python train.py --vocab_size=512 --activation="geglu" --positions="rope" --parallel_block=false --beta1=0.93 --decay_shape="linear" --final_lr_fraction=0.05 --batch_tokens=[65536, 131072, 262144]
MLP neurons of a small language model. Each row is named by its layer, matrix (gate and up: input weights) and neuron, and shows model dimensions 48-143. Each number is 128 + 24 x the weight over its row's rms, rounded and kept within 0 to 255. Numbers have three digits each. A neuron's up and down rows have the sign that makes its largest values positive.
Before each neuron's rows, "fires after" lists the tokens most often just before its 100 highest values on Wikipedia text that the model never trained on.

fires after: ",", "z", "e", " J", "j", "ch"
L3.gate239:134132105135108139118166093126103155161124135112094132157144152104135130153104150182119119118124151138130081168110151177149094124138174119143153136151131118116137188103133126131134082164134129127113146154097139113123109106175098146127142098141105158138121117118120112141139089161148177134
L3.up239:109082149133146138111127133141114134104088097091148111149142163107145150100122139178142105136139139113118139123137145171163121139116108110085122150122101116127109144131144144169092139123132138120156127130149153112126068095148113135136147174065084151118151130108110155161098128098142139082

fires after: "ov", "a", " the", " The", "er", "or"
L2.gate626:127174110140087086103095118127119173151120140133129108089143129130143122113173176125115131156152137105118120162128132110130136134120166149177126122129117163173137127095154090112138099113108118149128169121132104156138141146124119129142085107100120182112087103129145127123075083117128108143
L2.up626:141107104150118121107113106134099151161133111109122116131105126089135151129139141139132130125112139121135168166107135142168140115079148131123170107110114090164085091066145093097135100134151114090128112126132127132150162128106118139088141114128132120116103120160107122113085137116141105113

fires after: " ", "b", "igh"
L9.gate165:111119164150127105088107144117128099170134134114125118151091104093125068117099093136094114126097181111103117147162125122155117151165153157129085091120127132135159111110128136138146119138122103082113147089087124116104147153156114177106157135126101087117121109083143105115134093108144150106
L9.up165:136141121092134139179108141084161148165128114151147111116146088111113121124152156126088136127129109135125150113138126160161136138087106102135171116114152111111149133134109184131101102150157158107146159115118128159089140089116141125200120094139133114086123093115162106152141115115165151156

fires after: " H", "h", "a", " S", "le", "7"
L2.gate255:146117114155134133126116100145144123173126113177097160120076146144115127119164087140136163116136126132146131130120167150108119123126136131134151102087151086120087101170150158123115126139128135140141108144127123126156133124107155136144137144100122111129148150128165138136159130115154119117
L2.up255:142111126116128135091133106130138101091097155132124163128125091159160136173132127105150131112139115137134132101160146130093123144136119122092107117182127134100125125108159135103143162146083094141117104126194069094128139101126131115147164130132186099148141147137126107125115158150113116075

fires after: " and", "&", "/", "-", " of"
L4.gate474:126120135133096133175095123160139147116185150162089127115127133119105095095157050148128149096170138095130131100115118084181135161127129124102128135109110119138096075133108138147121117159115112154119134153121112109151125125146104103117137145128105128128097120135097115149153113120111149083
L4.up474:108110142133123125127120120140141140131161131090147149098136108129090143119176089131144122136184111112170143141135159110148116148122073128074144081128131131144146155175122166143159123154095163148125136076107119133171102131154131103094155102098118096155152147137127128166127133133174132110

fires after: "|", " 19", "-", "2", " (", " |"
L9.gate225:124101105161129141135136104125167127104083119147126111133135126137147132145102086104115115090142117142138142142100119118082132107113141156135119110118120126114136156163130132164077160158107077155118102124139125174116129137135115129091101110138130126131090177142127178133113133199132131159
L9.up225:112107138105139157096113107106134134090158102147081140103162138134133146136138089124128139121147121143151133140115107155148130148142117155179173097122075110123143121152145172114131141103151097172104085185130097095145152134136114139146136177153102149117115110156135117173116125121143154141

fires after: "\n"
L2.gate6:138135116133149105083108129131124143149112175154147127150115083138150141185081137140150113122124144096115111139137106109127152140156095144131130154070111135161146088162134128114070126116165112102134087082082133148104137124175137143103153155153137123120099087169118114116129083116122156115
L2.up6:109115131109124135149106126132168154175084132111132124142088119112166164125088099142115110155164116144183125121108153155115115144097131150138166118111094132128136069136104153131126120114138097086118125122130134143125173105139153195140118109143145100111138119107118122150115118118145122134

fires after: " c", "a", "h", "il", "es"
L3.gate274:109131125157111131141141110126122141089102150158161158132130139127130145134127109153159159121099139115111117095120168137120161103140129107135081119129142105132134072168159106150127203134126129137108127096138119104119104098148147110089072153141142119104164159129110136184155131130124103162
L3.up274:124162114116172058123060102177139173106149114143113131124144136104135127138136100121112156118140167129100131107096122112126108145116106156152176116094166101140130138106135107095130141067121111101089121093106127113115145158141172111127148144151158108099097147097111158179062153101116150116

fires after: " ", "ed", "and", "d", "b"
L4.gate86:142140087103094106147085109105143143118119143101145107142097113151132131076135132158124150164169122095124100147148093117130138146158146140125116118150130123101141110115138143099104152122123124100164137096111134131114126103081136109116130130144081056136114068126143129070120123141179147153
L4.up86:128121134074156174118162135124141154140087136160093156131131134141132102174185125155126133148140120161161148152145128161147108062123101152164082111124119113108161130144135140184107110115114069136115163084156149111135168119162078126157119120111114085124078121134109138117138146104124093113

fires after: " S", " s", "S"
L6.gate149:198151180139151106110178137122139123127166111150131114150095142113123130129120107145117174159106144123147128122102141131063103106162111126137161109112151117131110086094114166127106130129133142115151100163104129095115138100148141111144091148114150103117138146111116132148119120146140136159
L6.up149:154100116161135162108102087098128130127111124143145143145146109150169118123140123113120141126118122137098100132116129139132096137142148134103114127135137091126151100172165148113112115135112144099074108159089139122140131170127120159090112114146081156123131172174181123120130113086128141171

fires after: "g", "t", "et", "d", "in"
L6.gate282:117066139137132115135122079113121153108137119107141080102065132086170135158113132114107175144133111097104151084103133174162138135150173124132133147139112096137129107132129148110136149156165137161143150120076130146139126164144139112157105092110169082104128120116099139087102186159125114125
L6.up282:153140179124169110114126125158135109084177095107139145148108158088125147147161105103100107196126166146138138121124128107155153075091132159170166138129169128105147125125101108126118124129170149141122119057090145105121161090132133124159138126135124080092170111103127168115140182145104152159

fires after: "p", "op", " G", "ep", " P", "et"
L3.gate294:135098142114152113153155124067153106141072117186108172112167107108146144132137124116150113090129146153108116151152119159157130114132137111142099100117179123147118105158148153146110108131108138120121080100101138127120133110119139095101091155140151126141102138138077148130117112142140106137
L3.up294:130141202114124150141162135164135120128132127119122172152114129097140091147138198102146126116102156172127105089127124136137160124091109135150142141163149122162092149103169158162129128143114101164142128168157109109141105143127082153150114101101108143089116110118117136056120122117135162129

fires after: "o", "ov", "b", "in", "et", " |"
L3.gate63:124102123113108137099115160147139134126132118120120105148099127103111082114117115156122136167170161153134107139119139118113107180099149100155132105147131128123134117134117130164124170140117134132122175135159163142147123137170099127144106112115102161146145090154122196117100141156075097132
L3.up63:144111143142135136136144115125130130111114095110159119149074163138112150112136081137102153113141142112103137136137148136144120165133129158133119146121162125148165113123147147144111116123150106143117108096085118103095131120136075126167098105112146114111100140080150106150125100153100164173

fires after: "s", "t", "ct", "p", "ce", " |"
L9.gate546:143146132132172111121121176106150096117085106141115120111143137154118192089124126121108096129150109091127127119184087133151119152117116114141105124144104119179126125077169070139121098138172164122144144149121097134097159133175144118137118120132132146114152128143115124149158113118090101168
L9.up546:148134158125083157143114153116158114126116126144120130107138143092105116098126146142135152084107120118092134121124079144171103163117100142136122074106083127176092130137153140125111139079117172132181138176167169107143130129115094141153083151126121171110108088171130121151133151082141088133

fires after: " and", "ich", "s"
L6.gate559:088153133127099088120101148136095114102107103119106141106119101115146047134143124160133133165132149132090117099110116098085109084142147157141166162139138086117134095132156098122153140105150100111109152129171150125113130142105100122130140082135139152136096114181163119121114169122143140131
L6.up559:147135119143109141146134170112138104133158160136109157126123153148122170128097095142137097158153091093069108132119134114132111147149169109113132134105100114135142151114180126130149101137134151132148137126106103137146138132172111109124123141089101123085108135140159115128110165124101124151

fires after: "\n", "e", "ation"
L3.gate514:069132105166116126153133169127172142140149120169124113143167170126147117171128147098127101104178128135108146127111126121125142122118108159163131157151139141129129163108118118134129118146157137168094132146115154130153150077127130130046107148118101119129112095180180078148141122142129109118
L3.up514:112128185133136132083134113169123133112131168077173099154132173122142157137127121137154149175144135150090121104138126187098142146123139119117117146109146122147130127137105126144115165118115152118142149170132170115125114108137110181127150128124170134145142126140121134108105147090111124116

fires after: ".", "4", "6", "8", "1"
L9.gate635:168160144117129141121110131087141110139141177130084103151131117156089111137131132114132112108166113142099127118110093098086113138112178101093144135089153171111152103124130131083156130158095115128127138134132184141119134107123111154160130119110154134061137130107115143120154135145127094096
L9.up635:103137183105155133119134117137112141153160151102106132097115106155131085117142153139110152148090139131142168128177102161127125151090138145108136127108093147110097152110102168145143140141146103181151109152095139126067176142134130159122105094112148098139114135114094133125128148111096068164

fires after: " se", " J", "se", " al", "os"
L9.gate294:100158098143146128134143167127138121111082103113115107126137098132103113159151148160167109115133165101145129161125098138142128151145101126154107083117147098141107084113158162148114155141131104109139108144081140153159114132157148137141098144165090166129147109157158133134133111121103141146
L9.up294:154157141103130123135143135122154143119112124121107129140100149118112167083080109145162127124108131084154104131117099152106131157125083160107132121138130077106108150126157147140120137149171158138176152143131136123103122133139131087139129131104108159166147151104104099119078123141122104113

fires after: " |", " 4", ";", " 19", "6", " 18"
L6.gate265:147127134101131150142130112158160137159119129185125151132156076125134119121126134141123149115194188112136145109111106132110083121110122114187119132130138096119119125115082162159118090131128138140095158105149123142162119171100123101117092128128122156150049141116125098125105128181094137111
L6.up265:155184167122145157151137149124120092124100084163142125107139144129095151129109075135147120127172175092143113137143088112117138136083148111127155064105113154152130107120096154096086099101125138155113177115157138151146132136153161084128147097152121141155083171123155097143179109135136114110

fires after: " s", "m", " m", " S", "p", " M"
L4.gate560:142122131104109148106135160118132200101136122119152136095109152200143128115133101155156101141156170127117106110112127136113130121162097129162121119127123089146141147147146136124083129149161153115090144114147105120106111178120114077161154159167100163116145122144077124152144157117141119123
L4.up560:124092094125166113136065135142118143123155119159122179132110140187113142138131123135126114128127123142122113124144170109130091135087132129099131132141106112089192086103123152148108139103133181162146111105145149126102131130136167109155158090121119181096135132138129190131144131117146145120

fires after: "al", " B", " D", "er", "s", "ent"
L4.gate179:111106103127124156143144133142098123151144106137158124122144125102136150152142144103079141121172152081104112111095128093104052142102135116162127131088139114116134161132086112165146118125138125115107078142137117164128133138092135118119112158140159136115171125114138110100139131137135143123
L4.up179:102123133106138117140109161144155155134096079163161165099104153109137101195078154147077149122163137150144131107100105114103131155122141127149144157111127125169135097096083136120155137110131093125138146144099068087115175123163147162142105154122142151113132098143121103106109152128104119124

fires after: "is", " re", "t", "ar", "es", "en"
L4.gate27:138152159148145083107120132051128127127122117159116105125142171126120109132127133116055123089102122120143176134101120113121148171120150118093102156070118102106143134112084147133128116076106135162162140103122134119138146107094164141114112153148106148102159086111146189152117176147155161123
L4.up27:143136112115132123125138194089137165156161087115166155161125104141148180108112149105131118135123146140162107124131128112093130123138112111146088120106111139095157129160105167125152139106128135110143148143137097113107118086129099152123134148136104120158134132155146116126080140179088130167

fires after: "ep", " c", "or", " C", "ab", "he"
L2.gate402:132110151148146112144144127094105141117136115159133136130145143134150162083122150143132097137148108144150116121151142140116135119099123137144150141124175172139093095129133126114171147167115145132103066178123146137135138113111145134129148116148107109095128146116146097124121110122132159109
L2.up402:163088126138126123111132127132148122137155159106072110111123124146147123131094133120123128097137137118110137137123118093156134110147137153141148145138118124143111122126100128085133134104129097147172145172156124144119138114121153089093146147149113124099175114156139135118115102103113159123

fires after: " |", "g", "ber", ".", "7", "em"
L4.gate497:140119128139161151102152127179141158125166127136130131102149147115117111149131180109129132122087162066193141087155154142131143103131069130119145110085121108129081151120156134185116144104113097111160149104132138163109128137142153131131171103140160108127132177121101111139134136184131131105
L4.up497:152112156184172093126116136118131178119108163171098098146141144130167084138144130103129117114094112118130096130144111137119143150120119126116109102126148115107081148107121114085102147138139120122137140151134111132164150141123169143150129124166106186138162164114143130140124134129144104153

fires after: " |", " \"", "/", " as", "(", "-"
L4.gate468:087089107152157160134116097086109142156131155132105121111184139125106093122125127175144135118156176116144153114148100128126109076123139110146145118155112113132106077132110145147129129146124140127140126128142127152128106133137170120103127103141116138136157141180150143121168114103133134113
L4.up468:041102150102102109172098149121114167117138100154161149133113106098138177147145137128146159124145128085124087143126163148147096137087112109133112113120124122213131172152108169095143115115129144159135155143111178139168147076072125173122136114139146108148075128127119116134141180167140141115

fires after: " |", "0", "1", "2", ";"
L9.gate38:148080105133110122114127158110155117093154085142154108159134094110111100099073132148130099090120167147114103130080118148125114075139087110142136126158115132094146159119090153130154128135157139105070136128188104116106119138115137080141150122154189159143095139144165107124104090091122099098
L9.up38:158172125068123155124148131138138104153090147133155161114136093159126105125178160145141114152148141132202126130104110080101159147141154158166104094153118110161094122117135074153112125100115133154103143121109100140149138156119109092136132110158113104107126133107114133087152089107143114129

fires after: " 202", "6", "8", " 200", "4", "5"
L5.gate351:088112171144159096138162114149146126103118095135154097134162143127133120153125146109142155126101126101147160131158132131134086164121148173138076130166115167152148131152123169116147176114129127124129141122106164110096144065149103138114123114112136100146114131066157085132127170152101175131
L5.up351:122119135104104133126113094128101125102117111150100132137172133150128133095115174157095137139149102092114135126096108116140117158111111111145147129141062176111103136152099168102096119191137117116140115098129156117137160107165135124122132123103095109131100153133130123131104164105111151141

fires after: " the", " o", " e", " The", "y", "as"
L5.gate129:155095111110128104125130133078141149165104121147089093149106122123156125117176133138124116120101135117145135137141079153087124132159152128128126126121104142119142171064143141109115127116111120123127185100123096107142160082111151133103135153133088121119115147154088123102100112107149144145
L5.up129:156112122159139118141123122114107105137164133111101126180142136115179117128143129124147120138118143134091113098118111119134114099187145162130157116094115083110086112132132104117127111134119156169102136110159166123169116135123117116110154104094124097101113111155157155157122133120154128122

fires after: "\n", "ce", " ", "s"
L9.gate554:102130120123121111122111125128127112120119151095144160110137137152075153147109198119131143122117112131137129167165152122154154095124130124104126145136141155163119110137107133155090140143127124149128094134115079113121071176170122107102139088132113076139098138166133116159106125132097114142
L9.up554:135144125109167110129085114158159137135117128143141122104111154087101131137132153148164118135144099136148166133127117105130125105107152109139107101111069122173106085135124122142146083096152172142166135158147119100147122164151125150145133202151169113132160137134116149123107124099134129191

fires after: " s", " p", " S", " P", "ep"
L5.gate89:141123119129086141129114135131106128121147147130121103086116174103155096128114133130177134132154112127091174135144173135114122091122090107120170118132089118172127115116145139148126150107126113143128127148112100133077158164129133097179146159116116129110120150168115171158145076186075112165
L5.up89:140169126146140125087117113090176159133122143120142140108101122156146118132129153102151102096085156128114095134093175134142106171178084120122140099122134159194119130131101140153092169101143103107110092106121126168097142168104120097118138096141143134116131113147122102113130130104091145124

fires after: " M", " F", " B", " ("
L4.gate364:117127139100120112154122109121162146163140117151113141137148154055130136136126099141148167141133153110128132154114115131157140123142103148158170108145153171168132129116163159150123118141105117133098094106171119150136146109141171164142159119073142118144128115133116144153106155117133115093
L4.up364:129123138128146140182153137138134130121116096126139133160119142108111113143157158134125125160151119134050138152145163141116099134117147111174097174126169142088116127123112147111111127109154100164126138084126135158138114169187072138085154171136109144165128162145112146099131107114128105137

fires after: "8", "9", "6", " 202", "0", "3"
L9.gate502:099171120110186098112135119143155100148114103170127124166172147137179132106103144121144171164148120115126168157140102111164115153140138123130141106142171089110119150107101162129122164160113116130149123115146203139143116108119121130133149064113090109110107137129095125104159147160101138152
L9.up502:138123152111127135142163172138149116172092159161064110131137123125114141111139106137109128130133162134138125182122056141174082160175111120138110095128135140138102052162116139113135144134149148089113164071160182105126135166144101172106151131134088120113163155139135121152095145170097104150

fires after: " ", " |", ".", "-", ";"
L6.gate121:124106126111160133177109087143128123123092198156151110113144168120089106121110127144112131148132158134141137138115132136174125108124176160158136100155141089143133098097134147128143075139128136131140107117135132128162098138102138075128126092118143160131152132161162172152124122120105157139
L6.up121:097115124084137135167139149144100144100126152139153157092140143150131170128115118094131116154131072121096101137133151135105151117106154119163153101109118102145113092138130099093146104138118136097131115113153194144141097127135155147145100139162097142136116151133146155118100147117129111162

fires after: ",", "s", " and", "ed", "s,", "ent"
L2.gate208:118108150093117123102129136147109109129156103133141143152137090143128126098138215135091098085133168126104108133111143110100170151116149113103131146127121098110108127127099118181134120071124168112116122057125130128168128076141188092165112138155158142117178158162095109145117111148090093113
L2.up208:123110165117182133149121138127128190112116124136138094097101095160115117178117113176106154114105141125115150142129134111091107135117093130137130147124143158136151152121139167112129131110114126156087142124103123103107133132140144108155126143122153126098133133102163126068119129146145117166

fires after: "is", "c", "r", " d", "5", " re"
L4.gate127:089115095122140151129107113089165133138153149108120073137104138120106121135133127104145154152087117160144122120160130165100141145173089095108123151125123120102162142132143136125138095119142131160094111186108125114155138088090150094132126129153095142152129109151145131117130130119165158115
L4.up127:150160116111122134098114168123112136137134124131110141168108108138115156127131129149122131153127150117116101140126122139132125129138134131141127134135114089111097117160136131176138136117105147113128079120114098171139165088124130121156119122120154147125131095118160117071088143143125127173

fires after: " ", "\n", "y"
L4.gate526:131131126142106153085136123146109120102140127099126149128145162135103128099121089115111107154120132153123109098130106102113139157138063153116110072130132114132151149123105100121087104178100159099077133142131128124095103126142142141126135111133145130151117147136121109138101128135116113106
L4.up526:137143146130099101131138129173144135124089131110093113120121108117166078155136162140132100150121148136107162090068146105123136057142116119142161114103145120100149153138118103149095118155108105127119082131102150113129164084134116124121145137097134110140111100124113131161112128115128154158

fires after: "e", "l", "an", "en", "et", " G"
L5.gate614:089129141117108117071136136110118143123116128093162133138159123150171093132174125102167126133132131138089106166118149141153079142156152138128145123128148128118115155153081152161119092095102146103165135101093109125122118118153151115120115160135114124137126166123112141143127188134150129156
L5.up614:170149162138156150157151100167137139128127138134144113121083129118170143141146158132114172073121109088100136128108151139104135127119114076153106126156112097102125138110172154139120136112146116125065125150118105130160118107121119173111127107144132142106155122114114121140094166121107125159

fires after: " |", "ar", ".", "g", "ot"
L5.gate553:150155112146177119120146099127131143124138145181151170095138128142156121088130142167131123098140149079093149121118144151129132107133099175100148132122173073144103165094119154130131164102158122103136160145105138139135089104148166136166137075111114114165145128157109143141079129170109083065
L5.up553:167138161124096169136142162135158146158123129108164118127150090170111110144143138103137107101125102130163126093141124144161127132161111136106178079099152105112129091093129148120100128105161143115107182133142153088147115117123165105079098130164149135170097109137143111127148145161119157134

fires after: " C", " c", "oc", " ", "C"
L9.gate6:094147152122093112133134136165118127143111157162088136084121093096138114112137167115095082124104150105103144107131116144132119141150124121148133109122127147158117102137156131136129121161172162123193092135097127103150104132170146133128112137108152145111108117140165112127093135137117126107
L9.up6:183125139096156120131143094134067191141123098123114103149103108159127105118135123128132117130107088131135145096152171106127123118125115120120170138156115112163143116153136147146125112129131172101123141128102150158120152141119132083137114173132109126083130108138168095155127073112129134130

fires after: "v", "ol", " M", "p", " Ch"
L3.gate392:118113167109156136120086114158121153114161193131135122173112150147100143130098102129139096138107153111127143144117199129097126115152083121088076097136104080092125128153128114126123130131107148125099119129112135148088085118131154136143134104126125150129140106172120134125112119117142126108
L3.up392:121107164120146129164140155145157114118163144106101198147118150193150137130114111142093146127135113106145142133129129122147125159133117100111084137118106111120142117151117118186154148149103097101116052092158121112139084138113178167174126144176118121103130122162111147149133131113118124109

fires after: ";", "c", " |", " "
L9.gate138:155113112090125074117121145106133155117131074137165105180144125139129094125109126154118149116116137153148096125057128158136097139094114127108127151111149172127160133102130146150095088172106128109150139119115132089132159134187146115103129155138153092143111120144121127135102116150146096100
L9.up138:188154139165156119138151123114127069116102136098119085158134123151141120147132127183163131171122093104148094132112145131112189123122145148093135134137122129163127132131109089144111098123109147113144123114114126131087108118144139109174119086170105124096136138131156126097130136107104107088

fires after: " ", " B", "ud", "=", "j", " f"
L4.gate400:146135131112122131155158129077128155135123160139114102171114165123143123159085070151102146135114192111096132133123115167114096117133144154112139132127149109129141130131109080153151105105111137093087139110078117123113175153129115108101123106089111103183110137179133129083124105154122104140
L4.up400:101127174124146104102135131095128123117125125160144159118170135148128138111132118131118148114132136159086110091129091194138158115112179156159181121121127142154102142100148122130083115132109147126170112154123105121112126115130109177122092098077156089079138111128157161120122141154138137155

fires after: " c", " C", "C", "a", "u"
L2.gate502:125103124092111127146092080091122139121123156120167190101095151092117179135127119126106150139123121126163161128100167123099132133155072145081130144127128097130162112126147143107103143134144106123124116104133105149099037139101128141111119109125123134172158141121153135147130173101116124186
L2.up502:139119110114159114130088109116096133087109094112128139102126139092112117167113145107116085147080133123110175117100096149116147185150143129131149108148146137157092125148119078173150151123146134114139135130149133150146135128159122095057133129152127132134129108137106098130091121175080169101

fires after: " b", ",", " wh", "ou", "s,", " s"
L3.gate35:151129151141094134129143063148119115132131129125084183129136104103133114096128168150121093110120150121116120116093150136137134104188133112111144144151072119125131097117134124146114129126146073155107162121137148131129136108136130123127126138156108145086149161137108142120134108130135127144
L3.up35:106088106116145155112135140112116146109155086127161111160105137108109117129138117142097115124138130111107110148146139097108105136079085154141112139128151105131093151145135143090109155135134116102103145141136152143108099143154101173131172164132107127130150112138131079153115137142149130072

fires after: ".", " m"
L4.gate506:179139153106146145136101115108136133151126117115109105146129157186129146097069143109145120136105121112154097124129104129138125172186154153140144138076107144137159139082137159149159130098140092092139123112136169151136103120134128109166090161127131141168127136108158167144127129110162119141
L4.up506:128157154126119126068134167139127134139072147120120179117103069191156108123108127101171135159094140090180117113136082120148117137101133110127161116131134117142113108106111129115120154129128150121124124150159138134086112137137127141119103116128110164130136143142140141143129109113097099121

fires after: " st", "t", " St", "ver", "en"
L2.gate498:128105095155123116093157126090130156111121102111124171121109091122173134129107110128125134151107151113151102099125115138118143096099120133155156138128095174150139154117140140143097099122134121103123147124106105067069159125100124169141126142156070103159129165095122173162127097116149096124
L2.up498:142118104127135098105083137122164145071150143065132139137144145184146132134152102131111126147149106136115146122146162136115147093131128197103127089141158138162135138133097140111098173145123110118092124151117128134091115167118125100141126183083118167166127066133100104111146146141135143137

fires after: " 19", "0", ";", "-", "2", "19"
L9.gate402:171177121142115131163118109134145150105098136138113135132148112153139094085124121079097115115176101120111159166088109156122127089131111091126120095112134116101142148144125117153126128143143145121109134067147212131162103104116118124146165098120140119103114095145162133139196120139129107173
L9.up402:084169147092102114094089115131157145136129107123131145087096108142133119126121122108125120122149126125160132141114177128129141172175122140146163144128142127171120165150165140099139109144129127142125148129121115137113130120124114135121116117122105122089137147147123115154087149143158135179

fires after: " he", "r", " st", " St", " r", " M"
L5.gate411:159148138135123084138160155193128158141150118122139090072117146153131105115069135110154145168178142073143130136145102131144128129136088105122142123145116121121132112141125176165199143136096101103132099156141116096127112183097110146175150104121162160111164113120120122108173066116107148137
L5.up411:140154133090109089116156106167144101124138138116126122091135128089162159103118151153162099158147081107144145135104096076124128176177098143143130115126153078145173128100136182154075118143162132153155147093157147147069120151168130139176130148148113136162118144087113131147114130105114138108

fires after: " s", "–", " P", " f", "m", " S"
L6.gate48:150132128125125145142103174172141152117086157155096122091177152136163088143116103102177141126097133095115118112183151150087145079181100119128132094131108138130154127124137127102125106156133147082164130103145093091130102125148117113110142136138112105139167156124118084165156079180113120149
L6.up48:127134129126139160187147147119119110130110129118127090138085061123179128121157146141168104142162125093117152114115109166156090134101109106174124155122148148144140103142097111106103137128112117124107077132141138136130168106131086129133126119148199112074098164150140114120103112132093162084

fires after: "\n"
L3.gate90:103164158145149147110132134151112142148082179155143121143114123115141146125099099131127123109114131154160116098136172127138117175157152167097136124124181124168158103148118131150159128108108139124128132136162158141105067144102113154119120150116137156094094109121129121120154115107127142110
L3.up90:137117162157140082141136074117155152106110156126157114148126098122144132167105125159112140151190123108144173099059096141142133076091136142080149125095121179091132091134103132123132103144087099126141099170148125130138147143096104116135156123131138079136100128159137140149118139150150134147

fires after: " and", ",", "|"
L4.gate586:048101137130127090107076144116095140158185139133140147126114112111136116140095128128149142163131154084144105119149120140104096089101158130118163134147127106116129139129168143128135093106143135147138169109165113102130126149093163120129158093099075101125113147147123083147150135157136106150
L4.up586:127108107136108159107118158171096112118146084143074126128153089153107106098132146133099131112116078105133131110141123124135089128113142146131118151166108133165079146136147173090132086101148139110104130144142128137124125116134132161150140131127143132116134117114091143135131146114114129128

fires after: "r", " le", " he", "qu", " p", " r"
L3.gate489:192169134128094124167159162170113151128107091115111104139100138128122110163115137129146080100110145118120137133176127141149114111113087119131139137131163131147150114139136164119122125162098104137139135119134081107093133128095120091123153126167139128115152121131145118136156126122143119135
L3.up489:119151115126111090144160150148177143118137187141122120129132116104123135135129110108163133121129148090097105126141149122146097141157094096138103121126148085116126112144119182098109117182127103126103147069154131131082160147136121158136169140149104201130182128126106124121143100130109138104

fires after: " c", " S", " M", " h", " C", " P"
L6.gate576:140143139157163131131155097135135136102092130159103109130097108116127127117100120132149125120154095099151138138127104115143133144164095129157130128137139146189103146090125090161160113129119152064130094124139077109151146126142100086147096082117082091136071162095125104169117140114144162132
L6.up576:120090115165128138086129113155097159175144155148097123160145142122142143130119109137123114143123081077135136136130120160110165120107149155125134132163147149137121127125113127102136166076111141118132151109171139104121131087074115090132116132164095113125162075134142096125139143147135120071

fires after: " re", " h", "is", " l", "ar", "l"
L3.gate153:131158126129152129106113054094076229115108108132098127175123140126142119105146105177153114107121089125170124131120146138126077152099141134145122123147136140102157114127144166108130145093136145159105104126046097114097125146149121163148115120142132107112121123131151112130114134134155153083
L3.up153:128108104109142098083107131148136155137114152119130160143112093088118140142097136096136114088107137101143163101108121105124143136123137122125104130109129132145126112117147144144103125105128076129158095120101114117099143114116151133084115098152150098077157167143086151180121132108146126116

fires after: " s", "p", "ur", " S", " H", "g"
L3.gate383:126085141111117120110155137088173131114133144079136159097146148135120148121121132084177101112145133140126102148163126141134050152152118143140155115144136125116106138141089147138153110097127093122129126133117133153156117120177158168115130118121117107170118102161105124084130101160111139116
L3.up383:115101147097117092130122159129142135114098121122114146155107119123181134135123140118097138144126148150198147175157165134117088183112142113087109136148150109107115088128128089137128164116109127135155107128215080107113134140125124083128150122124158108118151125145129091112121170139115140121

fires after: " 201", " 200", "9", "2", " 202", "7"
L6.gate475:103142128088058129098066092137174135130104104114136112150143139156085133149127128114109156114115101113167132142139142088156105150130093121187137111122134086137153144153117122157112143155174147171142116122126132142179165178145149159180145097146099110120122143154167137105166138131116088105
L6.up475:143112117141117148104127128126146140178096152171107130141104109134132098120163096101129159118118186131116171125120067133166105131115105089142159147135129132101122155130142136123170099109177123162126144135148115102119127134101129149119111098129106135097085136147154182149137125135124099139

fires after: " D", " B", " st", " St", "Q"
L4.gate178:098083136130125152157103121156115142087154126131102159099117153168143121124128150126115121131141159149141185150125134108072117135145088159093153140096135081147121130130119132160109161149136116148113102186155097126133116164107139126144101123102165140144154094125117117121119100122143128116
L4.up178:117145129146118164086116115090136128132100129136163141125132092076123134128128176145145109225108096127136169141096176131107138114161154137144163134130134116133158122119111113119087132154139139126126125112125111130139137123155167129119112141151119102080110122110129114095098153169118105098